From a checkpoint of a small transformer trained on Wikipedia.
Size: 15 layers, width 384, 6 heads of 64 (2 for keys and values), vocabulary 4096, 25.4M parameters.
Architecture: LayerNorm before each block, learned positions, biases on query, key and value, tied embeddings.
Training: a variant of Adam for these matrices, 363M tokens, 4784 steps.
MLP neurons of a small language model. Each row is named by its layer, matrix (down: output weights) and neuron, and shows model dimensions 32-159. Each number is 500 + 40 x the weight over its row's rms, rounded and kept within 0 to 999. Numbers have three digits each.
Before each neuron's rows, "fires before" lists the tokens most often just after its 100 highest values on Wikipedia text that the model never trained on.

fires before: "\n", " |", " O", "-"
L7.down1286:466532507494402504528524520473488548400469541521471548608503532496493485435504521466537467536481509538454550539500465543512417497515557422517498493512495519416439558548514466465416498571547448480479452453441484489545510529465483509463568525491528499581576488462435507537484492554479519501492495538497557512521436551534482432531518443547554490505523496472449560485558489469532482557528

fires before: "\n\n", " It", " The", " He"
L4.down1494:499516498454481549544506533544569489466431519475551535483498501468462531569494529510514529500550485493492472523500505441437500499460507470542541532440497530536560468514469495505491559561538497496506500570453501544517461490519497491488492428537505489573456487509635491523491522474431492517499483494518501539527470464480505490412531466546478502445471450461440526509499500542574475545495

fires before: " ", "N ", "55", "A", "46", "10"
L4.down1250:540482499521499474542473532530537496416498518548616552499499597453440579607518472494575468486499474481506536462466487477464516489522508544470468512463483511532530533435500513461508561513459520515468468471454453534534473563513497500509424450515444570449461524477519412527547497505435441520466485493516522547539536575513536448533495482472410516509494598518556470501463501547476531509472

fires before: " | ", "4", "–", "),", " / ("
L4.down116:462446519477414535544547509555505515513584488520472506481518489501467468560482527431460476430491435498500467496490532551457583520471477466469480526540477541498499494487502523505489494526498486550481473474482446551464546525430546518509505502403437468528662486463436630535507489514468526541486501528496425491538491524542474482493522485494531486548451556513532477559495546468536457531557

fires before: ", ", "014", "022", "025", "93", "990"
L7.down1189:443496492533514487476505516492573501528486538539478599510496487568437413483492444457495427512568497476565440529464573479518496517359534526567549485552507528506436425505569500485555503471445496387574464480524446508530511450510489498514535484495513479436514505491518536530592492469559532547474405456430505541529500534506495530456445567507598586479490466514548499512555503516602483498436

fires before: " | ", " |", "°N ", " |  |", "–"
L4.down842:481486456442491499517436494497499528488477460536546476521457498512516546470510496483450503493492474424475472468561488547487522453522437499460589467577494569507428522489575513518491525538444509525514521554494484545443509467465497452494508501494433481440496469458479531528495462543486458474568483546450486481457515496515524492422545568470529521544491464476452613555486463516518474474517

fires before: "\n", " |", "inal"
L4.down1286:520496539537459488418533476481497493521491463452527500517516449433491535498459517472490541542426429507500475520489550445448517458447489469425476553451551504548400410532504503504453493552554539525522477481513530500570423497503522508552456459493483533554487480483537479528560469495432517493486440521515527449470453577430473522537557470505465441480485486498551501557532540482466549509531

fires before: "9", "10", "11", "6", "7"
L8.down629:515494497467497480474475486484581473483449589522570568496461516502505513524533514517475435500507556459503476526501441466519493535484466507522514541592487456433495474521493491456491470551452558504492543481460544525556572555440527452487574586497520489474559556503543584534453440504497495553506518477523471468507471521538499548553489426508569435511458520530449458497495548517463536551559

fires before: "\n", " |", "000", "m"
L8.down1458:499438543489555546548517435486433564532429472533506524535519568431504515477450481504589475476504502536492594497477467477537468482469546494437519508454490453476456503517478467504552443509509471500494525468580539564545463547534484489450521560541529507513505542446513535493489583473529464512437494490488505527475520523476513527464520491374456500532528457447530446446465551475470512501534

fires before: ", "
L8.down886:452407487572525455425481534492568530453494510507529508446466522509422539458434511430553521480431428505451473495564497470492523507511474560564516486500455491500460480460508537531572507510554483437481535543453499529576556528466499455508504527481476537528496420478554483525446550434550514500502538480492527539512383556486472437464500521491474525471492553551435531455501549543512503526530

fires before: "==", " ==", "\n"
L3.down504:450391485518433439460440472521488487451464486543522493455535480476456515504479557497521446517454528507568506498521460514522465497476531555501598536462485497507579511493556478553472500527524516475473492488421437473460493475449456456494467522556411532445467427459525536473544531468462411504582535536518515489487507511434505481522513544544498585491441439490530472498467468524501447442464

fires before: " | ", ".", " |", "–"
L3.down1124:505530527498485535469493513470492507426419442510493462425487589513490464448438537514505507496491571440487512476490470487476544540471493517453500375508524524460491424585466548424484483508551439572490567536453457505411437522495495505432457582542467531484480495471518454540491516427577550526485502556474492498516514518488539516490503548512513459472507417492544488536415482461527514460476